MLP neurons of a small language model. Each row is named by its layer, matrix (down: output weights) and neuron, and shows model dimensions 256-383. Each number is 128 + 24 x the weight over its row's rms, rounded and kept within 0 to 255. Numbers have three digits each.
A block is one neuron, or neurons of one layer that tend to fire together. Before each block is what it responds to, as a language model described it from the Wikipedia text at the highest values.

US states and acronym starts. Place names completing a location, mostly US states after a comma, "of" or "New" (Michigan, Carolina, York), plus first pieces of capitalized acronyms (CSSF, NBEAC).
L2.down470:127176141152158113110109101153136135091095134158148116124110099188104164090076136125160113114149169142103105087119147151113129134125129139138127085109113189131098117101147152114147111160122112088143094101131160133110127093106100139164089180124146139121125143139142129154170163093127156107105121152122116117164102121147160121149137149103101157111126132134134129131088124103139106117117

Relational prepositions after formulas. Prepositions that close a stock encyclopedic phrase and introduce its object, such as born to, derived from, made up of, drains into, named after.
L3.down125:132105108137106153130150092146147146124140116085114165139103111140158114124124142084164138101129102088125142121174130134133131139141135124127120101085168143119164098108162114141154079120121125162120138107118123101142127135138158109129135179105134103127143082139119148096143119104148128113136154137131125104134126144127165113089098158072187150166087113120085109136159083129145134176142
L3.down500:145135106127171100097113147139133087116098178143129100158112142116076131171094119094111100150143114118160119142137119156137198117158127140143115133109106115134100151114132137123112173110126195146130142122117136143117095119129124149147150145113088147129121104135161142124155146125124097104102100128113134088127145130146110160129156151127133117133096145150132164153128149139104116172155
L3.down583:087106191131125178136129090171127103165130150140149134168102126147117117164107099134156138172149179113106079142089135146158162129132132170134121177134106131092134130103136146125124079087167120144091112129116141161141115106089104122129105156140162110155146067147140130128163142139148109097097153140091132123106085183135132096080123098155160133111092139127103121151100114128137120121121
L3.down720:128159131154128134130115127072151122136115125148173109118121098098112123149100153137126113176143219106154105145078128106129121114145143128086111174141132109118108160112136138051073162135135094141113180109141107164109076116114144154126114126117141116156121165094135126125100100125120146096113117114115152162086084106142137120129086161139086140082157137149095099062132085104105099152148
L3.down773:116097120109129109161104107149157136128115144150123083159115127138078147119102113103190093176168163123090124106132086157104105138114098143081173137118145071131123117151124110118081170117126159115094156101131089125116175142110120139164136102105100129120130097104173157145153134121137124118166146123117123141149153132169127109152139106118138129139133167083135080125133131094120140073099
L3.down1104:194140123104143117105167163202113112130141156127066144122132154146137130149123129128159135137136111141114133157133124128103120128156177131164169161100136103081119139132119103127138102117198149146118081166133096110102149126150106149122135151126136146113108160134130142130171094160145117113141136105152133158171126099147137150118148127140119129112145167096070156120144158160148121103124
L3.down1444:139126140154132127168158170146154120124112141111132173119098141158113116134079127129130147158071120113158102128121130119143111132145116111136119142082066125100092112119142140154148112118153115115181128152140069168080135131112129087070149097155100100136109096160113101139140156160140154115147124138090134155136165136153061115106160130110113126097122142117130166132136176150109130129131
L3.down1504:121103130134124137097123089129131093109132132137094107150121124112093117145164077137148167154097135150103101151104121128147158151128087154164156156124108074149111159162120141098137124138115159123139121127108142135105109145141114160130084114115117117152140127166098128132130108075136135159100145118155161138133125129156173137142167096111195087149153131100141155125169132105115123108085

Paragraph break newline. The second newline of a blank line between paragraphs, tables or sections in Wikipedia articles, just before a heading, "In", "The" or a list.
L5.down191:139133143158122125125134144127147148099154113145125124107118102132130140156127146108157129136131139123058152130126162155165162142186155128118125136091152146126122119134167080112148107122119118101139134123149129119092132123118127145136149113140150124099136141110097119120146118174097149129160139144103117150146106134122117167138115147157121092139114154138155115125119114118096134129127
L5.down469:128126099115166139154163112134140119131118132106118161096116161153170107109163129110134084211095147158152125103093197123157160122077167133113138119122131162107108148076125106114154108090117166109149103124134121167090106125146131145156134158118111126125115146085161140153150124193182101096108119117126103120109137112130113142137135146102099112172124119116142118122148098138134133152160
L5.down633:133122141166073127152126135092129108104152111129116123115128183131149161124131158124124199117100152081154183118102139133123100126122115152136149130106115105134139139090148098113140101137142149163123109177139112132131146128113152135142095143167110124104113161136127123124147144162134116079088106148174165106129102143097162133120102150123142068158144140150116104155118147148148137115117
L5.down664:111154151160167140134102124099114125131078099140148118156144094124099135127130158097126217159147111125132126141178127162162075092107147127107140112118112090057118110088133158120177098156092109159138147099145118143122145133164111116068120122140102115111131118147156195161097111121182125149113119116133117125137077080105169094154110136114115137140162115150117134133124122160141125159161
L5.down672:152121107112154114155112101136115125125078078123118118111130165140181128058135141117088144143099124102139136128172129149122132137131115138135138146134129098123120145105169122095122124131164120095165100126141154142153131141128097090142100095138141173106126153143081110142103131195159175111121119121163155117148135105132118135153099165115080109146146124111097168135127084162118134130125
L5.down1157:137166110160139106160138121148148119104144152142143119125133125181109138099117088150097131101087144120100127112098122128152100079098136102149109116074144108170155151151133123103117117178127155136142145106170139102131165100126143141149124120123190111148136140105183117145103122125153116070102113099078134126131116052120107119149147143113076099141090113115136108164155157143145140150142
L5.down1223:181124142115117136152156123125109136102149077114158101136123161120104140105080188194117136131149164160176117131176111142152095151122105144187137109104111132157119142131141137101102125099166119180144183158080144116082134157159138141034103142176130108140109107123136141113147118135151086071164152133085125123123136118124126109113134122113080132171116087131142137147127104189148102153156
L5.down1311:121137211100101095157161130144140087134110102146152119169141154158139099151130152137157144088130128137126126168129134135152061123121160147098086200140129116123137116110136113172120182167117146153107098137149112113127159135125125061146117125077108152104147118122138132101146093102131072153143145133158148118125117132059136101147096145151151089152170117163133139141143138109131120118143

Final piece of names. Final token or word piece that completes a person's full name, often in lists or tables, such as Kane·ko, Erik·son, Hyun Jin Kim.
L3.down234:104090177119146118113105122141150121133134155150121113130119120145108109147156129107148142171146114096149173132066105138155129134110130169129137122113110152157146102183142125113134129139125164158156104117105109161118155145175169122118126149071108169174167119105125148131106093121098101131116132085139146140140121084106131144142091134106149107142110140136126141127104111126128123124118
L3.down579:138106114134117117122116100096115132163146135151196092114105118140117182148149129139136135090108095143098094106138115147091135144155167116092101138113155115159189154139107177122082138117181163161130138127119161077097127096125161137089120132166118125141121144129086134179131135124132132075099144129121115163154103123132153123124142138132129138113119146077099176112072122138156106120124
L3.down598:108128122133154148139137114124148137097145118156099139126149143166147120173084162124151136107135099132129137159109120105091125120127136166093137122125160072123142123149190102135140137153146138142125121115112102147164086137108096143143130123143083130087132156144175144142098130159169088087096148096147119147110100136160169108109144108128169150071117109145157135142126150179066121098121
L3.down898:094148127088169144121161118147104126124126125125118124112137106149125124117111158078170162181128110112140152153113089174109128085146119133160112110126126120158125122109143131108152144129158115147131140064141123142192113133105104104096125129141090141115149178102138141135078140136168151102128210117152191175146099120105154108110121125109184111119131159127088121118157137145137076104137
L3.down1063:097164143094146139105137171149155093139106091136127122081123138153146168106147133143130131151088143168170115105126117138067144120132064112127137126128127130156111106132095115102173158137201074108117075097120121184133157142138130139098105099146109102105152178131145086118145111088119125090142137125105155119125108140114127116116084107074119092141129141144118092141107121101119105108137
L3.down1276:136115121125104129108120128112136136126151130131160081098134116162145174108124147112146139121133079112113138147139130111102101099124116132077146126160143133108140135093113158109137173114134128111107141114153146161148151120159130105130146085144164148056104157146100145127122103127126136095127106158124160142124080123130112118108121082087126127135176128125093118103080127133133152111164
L3.down1428:155116134146138138112168126153163133125144105107152119139126126151135158152125100116134095170119156171115132177127136162110202115091116150147096105127117072119119120113108148077157125133141140113140126149125124137137081099095089122105090105136085116121156130129134118144134082146129130110137164134136165089152149101167170139106099141126138123113163144132083115116094111080130147102107
L3.down1475:113087120106148105141176085099143155129113146121134150120163127098132150094137112116153152103102131075104120118140087172110145109134104155115150101147073124161166127079100127150148103141152121090113138142141121152144137124124155098096099112122116114106100141148076123105175133102140107148126094131117134111155128131120166083114091124115163110166126125139116115146112131044134111129128

Place-name continuation tokens. Later words or pieces inside multi-word place and institution names, e.g. New York City, New Jersey, Northern Ireland, Thuringian, University of Queensland.
L3.down256:109109146067115096133124106119108131128144118168112109112098142131128150176092141118130087154167130138120117155156125116096132108141138104118159124129088130138129114109175110147160129131146123110104116111127076137180148136128092106135143141117092212093164169132152173130083163140128105143130101110116134132058153149151134129089117089136155191147120121117102130117123163147131145137105
L3.down314:164144157192177111137180135110166162170135116117138123143110152112163148134204131122151089115104099138113115174088123086100132122119117093147141143143077137135113103146101114112132159116102130137129172135095137171061120097114124136136154136132112164108130158124092122133071144138165182161123115116105144166175098148129161106094105154151152082120137119101106127100136160088104133070111
L3.down521:133111116107076116140129130120146117130087113158108120093147131106103130171133138145118173161103138108098126144131106037112152151111075134138152110086120111098136121195154145058127145111106148134116147111120103152113138124146156124125109107108176121162126121123170158127160094072117152109149133141131112176125138144152170175108090116113144135106106103130126144110112141119147125088075
L3.down546:132133132081147126105157142145126129140157132140118123135106146138132147119147135122132118152152163131150116130142110127145159120079151156141113106094126113103133107129137156129131110163172092137155080142105099146155168134123120102154164112153109160110143144120132123137105099151120117100098130130122162108123122158100090120153113173116125189137154162127069106133114129148126204090111
L3.down688:116136144106125120134136153126119092117116152117094098079067064172108097141145158095107139148111138083114111110158156147112124133170134133127143094134105190099154150120141141137156147105117128109141095151120095178138150134126078094117112125172177147147106167153131141121155153122113130074144107111072120120106138131123114132121107108095131134114128107075135096162100134125159100112103
L3.down723:136088154145140115135150115115107113173146134105150115103118164125164131141152142184122076184099103142114123149144159133152129158120112152141139162129156119114094138112143125109170105121171148129173136113115097097174119131081138101112124108135107142120128106112096139182124153129135147109102147156089110141124160150102119131120147119118136108174155108111146133130082126132117141113138
L3.down885:132145130091129152123142123127151125138205144148108085104093160155158141127100149123087097116109133128158141118122108125107136121093150117100081133105118126097130119131115136149147138148110121155151121155137092142146079110117119164135095126137103137123138121135138125131138125069156116124119096125127178137088121116115093149141100134134144164135120116091202154151147121125124144150140
L3.down916:137135111158087107098136130135180145105126157147143176107104096095161115084108117114137116117117120140141105126160136084139151080164162122106157144137126101112144140110119083143159112150122141118155115122135145110141151109128111092124164143106113143112104109143134143135154121136146136066117117075142124131133133148144139146098161132084160119124145125142167127147109107124142110175116

Surname final word-pieces. Closing word-pieces of multi-token surnames or personal names, usually after a title or first name, such as Ingle-field, Shack-leton, Wil-cock.
L2.down56:170106085139139157115152068148146147138131144147148119134158136080173094097110082132114160188090128110124125107182147141104149128149098153103136125138157165146130159142133145143127140148126105110134103108095133116152131131145150132126148084131101106077084118163113172105194098070112136114152168144117098111143128118111148082140112085142120181169179113146128100123103107072194167116113

Section-heading line breaks. Line break right after a Wikipedia section heading like ==Squad== or ==Results==, often before a table, plus colons that introduce lists ("four basic shapes:").
L3.down174:132102116170103119171163082129122143129138144123132119161148092118115124133148091130142081146142161128179097123177134123111124142126111101133111145132143134146125106139138088117079121138143162143121140121156105141146178132122122063180111139102160132082143163099127137124117132151111101108136112161143105116088118156096090176130133139142122132099116137113146117101151121171138159121155
L3.down345:122182123090106144122138124183112115128118143131118089093126185134100163148133120110120152050097121105134165105116157155127152133112127149125140139120049104127155148089115140153115138138121156113097158116142165089119163139163156109134169107155152082096057151104138160103118111169132172117113111150115111102153157139135111097105115112088132115117113138086119140122125137167145145131127
L3.down685:153115157110143124143149132144109103115062119114130135094113179122118118111128144126132102155144141132124105093128135138112121137137105082066130147132118142136131152161130099163116156135146171099109136116131166051151127089125107090091157140122122137125081124141136123186162135112143118128151103143104130145131109093151139118096097101156128111104134136139142133131140140109129138136081
L3.down816:076113181173139164106141130100138135118111139099117143102113136174109158122142117127083131100175144074130140113097129131145147131102097147111113111131141186153128165143131124122123118148091144105116097168145150116110131126133118170125108117077124118135130147086125121148106134134147137110122109122104113123139154141159130121161136118143146171116132129110118137150154117089123103123106
L3.down833:102164111123111103107171165145120158150110136156144130117138113155170147132121126119103109158152112120177110155116146132111191168111145122097129136142117144147099134107131092152139127135063104131113062121081147153121140146119148082128142165152101108165091114135134172130103120143132088115113103116114127134144171120113165158091138119159136121092121096098131145109110138150133115150171
L3.down960:090084155069094092139104117074144134122118133081145153117116118124159078101173124131084119163117103156182138123145113173176107132136147147141129116135143149099100108166122125127139108178112137115152116187123098077091105076135116159106116112157158147125093118113088136141150148131070123137114166144119116136131142122148155101098100119135114128185108145149115127117121091142138129113116
L3.down1096:158150108131145152119145138135136111148150122128102123124132155144130165122101110128172130127122133128112163131167156148098139082132109116104153130150155145128147067140126133120115139145131097086128173093140145124100143082137127113101135136133147102150100133106110102097100075118129128159147119126131128147089111139140168119158133119123149118116140133102157114146130134207149113147147
L3.down1533:141136152146125146124123163145095131104120133111145142147179140137171071108097099123124160111119176111098143153129172079136165118122134093132105154122142130099123141140137126146121134123119098101164145097134131136116103134127111169159144109132148117082157141131096124098135152090135144165174139123135093117129151156117145110096149135103150154129125087124122125156142091108129106165152

Country and region names. Final token of country, state or region names, often after a comma in locations, such as the period in U.S., States in United States, Kingdom, Iraq, California.
L5.down203:139113090131104116105157122137120146149131127103175152158081102157116120114113101107166112111147148118108085115130107154086152138104124106158123140113074114174175143128110109155145129149139102159162167111148112115121119076125104098115168103116115109135126158090095154114102141108099146141140128120118181148155099142122155098129123131159100116130123138110164104167097148105133075152118
L5.down278:159108131141146132123142142122128190103145132120144159132093122179106136145119106123136121134177159146156125144133137079142150120152121101148099158108121093167110105109120098141150147108116134109130141099133099146165132126114133115147109089096097153093142115107142118136112110111177126117138083132159124083145110140131109162125100169116158132130171139126144124084154163101092117141111
L5.down287:148161071097137117117122123114099108120108156093136161143119155129096134134148120118128141131126180123127141110132143140103170130136125140079129172136064140148109103097121126107102130151150163153138129067139099142111121098141118144116124094106115147141140100127095106132146130120115107114099116164131135128093122177112130117123155168116136149103133132128158162114139142144166137105124
L5.down653:113118123111137144160173093087116122153127132154120131169120141130193080127113120126127137177139137175125122151146143137170130140122144151099140123121138124128129119138111112123128130149147110097117095102168150148119113140102131126151117114096144103054131164122113109155119146142097133126106114101129136105119125110123119127129139156129160151131129174109133079090160124167152132090116
L5.down834:107140144122138179159139175088107122179103132141120149168127142112141079108099076160151122145092162110165135142122127108127092125132144143173108108102090151103134183163135166109126103149161120149105149109149142132124081138132113121122139085121122173122130141093137088140152110142146135090143122146078119122150168117140130142091149124104117150110151169119157123111106104122140180098142
L5.down980:108128132137128110108134182124126119131145111143150154068106103113165093123116104133154162125159137174124116092084154129105128118148133170126143120115162120129133104121129111137104118142138155125132162127129086161149134147140111111144104085144144137132113154101123138164156122134182095107131094112163132113119162121126065123107129132137162129130160114159107138086127132123100163157115
L5.down1019:158128120087107078087102132116158120179103083161144111153120100154142108117113151162134115092163173068106139100140107162131118131131111119126141123098122165151117078142127128154159142136155100137141099109142113165166127127126111160119136141140150144072173095114141121151185137151100132149131143155127100089150136150145111159146106153173131128125144166131141133122122101089105165173112
L5.down1324:129139103122120136096101109140156144171148114154135119137097107108164114131126123161144127180070168147134154099097176111178118123116135122135129110139179103135106136150109111173127074123134091121086135128163122183127127158129139151148129093139126138089141122092101150148129103145144078085137102163142126138097147113158088098121157113102117144161117120110132123144140115189118098141097

Surname pieces in names. Word pieces inside a person's surname, often the final piece, right after a first name or initial in lists and tables, e.g. Callin-an, Robertson, Eck-stein.
L5.down319:134115126130142116114135195111147164118124174100122132202139151175135167098095125116172119129188132110113134145103095148144097097067143158083131126117148119120107125138100122100098146130114147134147085113111071155116138139139113099104097133154104146122107103097178122105148130161147164122127096177118116115143126123110098149152137117097102106113130130134097148163182146155142137104121
L5.down715:148137127141148120110088150138117114147095125123190137135131098153114113127093135126173150073115142124107156115151118146165122127158181135160099102130085087124143091109133122160149177103156073099151104086160139159143124161135154087147093077147151127107116143103109124102127093157125118102088116113160113144151097097126139138150099138105144116161112106142117163155142121130083129123117
L5.down837:129107128151156114152094150060129139117146129088158069182164163122133133138146083150155129162141140105121098112080123157110149086106138117092153128164121115140108105127135146105151134138141115112124126109140116138084136137091144129106123156142126130113145108132139141084075142124144123114098128131187109126137098105161158088140113127099150113128127125113151128121171178126134131086168
L5.down839:109119093104107154137152070130096073172113130130160132118133116115125146124128142115080108180098093160136078096104123117105116146139103117117108146168091123112161115098108133108160136113146119169118150127129137151131140149089139118110131092144126145156104162132105168125152111122104125107131120151151118174147133106144138108125134129139135142142118183133147117093142102071078162132113
L5.down857:114143158167091148121140095131138139088135124129083151142121137100136097150129065133116141110119129100156168130133148086164073131124115106149141109133128134144099130101104098153125090122079101148154155139139134138102153153143127105147156156123160165173133124117128122082080113157083138161159103144129125098150145114106124104157138095093122101147175143138162105159129148119149112152133
L5.down953:094141106129122100127139139140123154147151153118128097136145111112138117089165146136118143162095132156158087102106107119137137153151150138056129140101112161146137126153096088123124124136124159127113160118153085167150173134142129106133129102097133175093127115115133101119132112152096122078116101149152087121151109170136152139127154134163103141170129140104122115122119167144105126140103
L5.down1408:152176117096127131151108082151153168157145140105152153147147139173127148121087137085132128096132132134143104133134158130125153129128134120148168144155108144106138117123155159127130106129165134113133144096188122139127144150137118131157073084156100132107179134082111120158165090156149086122096142140121112131139146133139106100119078121129140114140111129115160140140093132121115135108083
L5.down1467:119105108131125100134131122138156168113116174143158119099131102134148134121122120125133109149148169150151177125126149123100102138184167135141139120105122098125120127157129148088108115112131174078114123152108130127198107120137163106128096127123135114093121138114132106147158145109167152118087153096131198121143144112125158148124119156138139153180110143174185121132107116095127145125075

Wikipedia tables and stat templates. Predictable tokens in formulaic data text: row-opening pipes in tables, "an"/"a" in census sentences ("units at an average"), and dates or years after "born on".
L5.down322:139176149099097141108112108119107167119163133149160122105128152079126083168144152156161137104072125096148111125145154163139104141113126144146103102094137112107140123112130100096087116108150107094140109111123173102107157174151134129122171105108119089115126122116139112147141113121106132142118152171126112118127097141134128127132124080108152110123110138084134076167104147162087094127111
L5.down762:149141093141108101083143089115119116132140137130158143120123137110148114103074107145151099183143094138148162114126102127110115142127108097129127143153113107127128129175124128128135159095160107106111119154091143121124092107164168120169082157100151163112100137115100106138141137074140094124173126120115136146113136141132132169131091156156096163134105173128130105111115120157117141110130
L5.down831:114109154124134132167162153111105126113124116105150146124117133141153094142140142157137152088107127114096115130102129131126129134153123153154168146094092128146093152137113119125107063104146125083151179136134082111097057142117144125149190146122135141107109156126123159159116102105154166103130069126127102162113147108147143100151099179112121090103114180140106170130141100093132118150133
L5.down870:130076143135140094137149111154138113104092141137126152144174142105152093127164154110122100219139106172147132102147129136115145125168119131096154119131138128080117134158128111103110159142136140158167133132092131117126124133129129157160145138123123100109099100168116142116112120144114150118119134099143106134167146188123117123129117132154119107109115174180093126110143120164121135136177
L5.down974:162122108127112116121113110092136144082109130140098137111141173083121159117103162129133143118142150129090138139115128121130132161161104053153148143120119141127125133092117121136132133105117128105101121121136151153109124151121177117111122141076116134138135131106157138158142124146108139146127111151082134113146170101112147184126108137100131106118145159154161108153108103160145159120092
L5.down988:118166146159172127120119122144128134133116133175057102111121093131091171143147142133119136118113150109110094099154148144108096125126173153083136106162130118101133112123166127139072157152141149120146110142125094114143094150114094119094114140125122105151132134131111140150147110107075115124102188135127097149114112144099115107145148167180120149104105108125128112123127136167151159146151
L5.down1198:141144099096085101131095120146120108132130127119137154140156113126104146134095138112138069139117151144091139164117122110120144142179110154123147162164146161134149102143121136136131184114123137139131109153126140155142125133144144153172092098095125122136179126100137104139163067118146113168148139159140099143111134131137181176141110095093130163117104068137132132084114142131102132127115
L5.down1442:117135139099152134136102156133106104108105092093146127135091096135167155128115123125140147171148104122127128105130082121129160118135098147104169134132161111135123107169164138133131104149141152115130165111121111141106096138158104152138162155109136086138113150122179150149067128124114147121148159096131105139128106152163138144144108113125140074116155142148143110131091127098134117119134

Formulaic "of" in data text. The word "of" and separator punctuation (periods, opening parentheses, colons) in boilerplate census, demographic, infobox and table text, e.g. "under the age of", "housing units, of which", "Born:".
L2.down427:110121159153165128150130097162159113115102137122121138109128119142099144123129082151154089169117090123140117110133098176108095108123123143101090126116160132100153144157155125140112148144129146132155122156086122107054117097137160130151157163148179140128143134110105154130112110129107130114139162132094164141132127105096120117137143089189093132131074135103094079094100144178154156146133

Start of section content. Line breaks right after wiki section headings such as ==Cast== or ==History==, plus opening table pipes and early words of the section body (career, follows, assists).
L2.down339:132116109148135148148148147138149153097147157090147099113160114146154137155082098188125104090141132139152146116134095106094118084118116158104136098154160106159166068086141143100101113120140135115117101111147136095119167148140160108138112162151123123112146116126113127167154117114128151142150122155138144125163129144146125141126113121123131121116097125100115117119081135108177105139168

Block and sentence openers. Second newline of a blank line that closes a table, list or paragraph just before a new heading or section, e.g. ===, ==Cast==. Also sentence-opening words after a period, such as However, This, It.
L3.down803:146151108159121116143151136118136122075130118132138086150095137155150148132164111129156132086109114111109101155105131159097098114132134105143149119111155107100164120142101081121092111103175135114140119113137092147125120121078099140148121163110126103143149151167130131129186128110099106112127127121140182116138146134116141087191063137161112158116167112138138121099130152108144149079106
L3.down1060:138147128171109102114156109148150175152136137084147113161120113155172156129127090146152104075075093135136102123087128140153125172139155102157110153142138098113121152120084138134109105120161130115129103139119114117106112145103130131109140122101151136107150117109177106096146105133114105101112088132125182142146143114136141135156112151150159163136131122121099131185102136110123155170130
L3.down1108:119117147129126114152082108091139143132121140156114156109093165118129129100142089121123137101130128112139131125135150160124153155124102118145133128167141107120142119125145093124171149174131087171112114141146109156109152097160130118147133143123093097143116147155130137097101128137140135094118144145162127115104137152136114101111120107107116138114134143087093100144140150166116142149097
L3.down1117:135161157137130136120110144117157120111123134129152108129114147133122169111220110089103125061108142160112111135104111128136077153123138156123169118081145127099136131165086141163099133119165113157190161133123135061119119124111158128130161125171172101098089149126089130151153135149125119114074099149124141141158144170144131135136128125125124124117136117123181120105126166164094089104150
L3.down1320:114128114134150109148166119073142122073144097128113124103103130153129117099143151162123140112103179120143126148126103148103116061100162118104105134133147135111106147102130085125165180099143156139154105165127152173124128094131127150126132160109108105120121109060157122176142114136100111116106119115125094120159155080116127151135130151146155108110113106132151127128112145155163079143079
L3.down1384:135136097157130163121176116120141090097131126136155143148152104126155158092157141149110143158111122212135135117096138088141131092121150181136147144114129126107111128144093092171128124143122142141113167122087139150119122102142177141078131131102096136144126143114119157168109151106130084118108112114135080105144117107101136139093093149155170096165133144143136132091120104135149118144129
L3.down1459:141124119127165110127146172105156113104124087159108125149125079118157147148130129139135151091159169126081132143159109126124144117124140129157147115085111128131136136143151126109129110163166116099112110174128156139097127100155120123109094135100162135144131113120153122139152155101120114093137111135108123149129125108091141116127127112119136139156128127104108095125105109117149138212119
L3.down1530:144126131130105146135149138076132094145151113153109134119090126121160095150133156110110123139129158121160127146139072116171144115102106133158129080126113136164141127106121124149080129119090143153112140160103111145156115118112115119043107155133142119098147142131124136126132094113134134129114108117106113111128136082106128136130132138114116102165154134149102108178146092164119132204135

Paragraph break boundaries. Second newline of a blank line ending a paragraph, before a new paragraph or section heading (==History==, In 1991), or the heading's first token.
L2.down1309:142160103157124121127131107110123140116133130117120142171110151144141118136149135153112165077106126157162157101166136146130099107108176128116118131110117159148179107087099110130116140144110112126116121126102123124146150146136134138127180110145153114088113084131126158122146108109149117118121091130136141133114131134111150103160150098110156136154101128114085113126108157211141090134077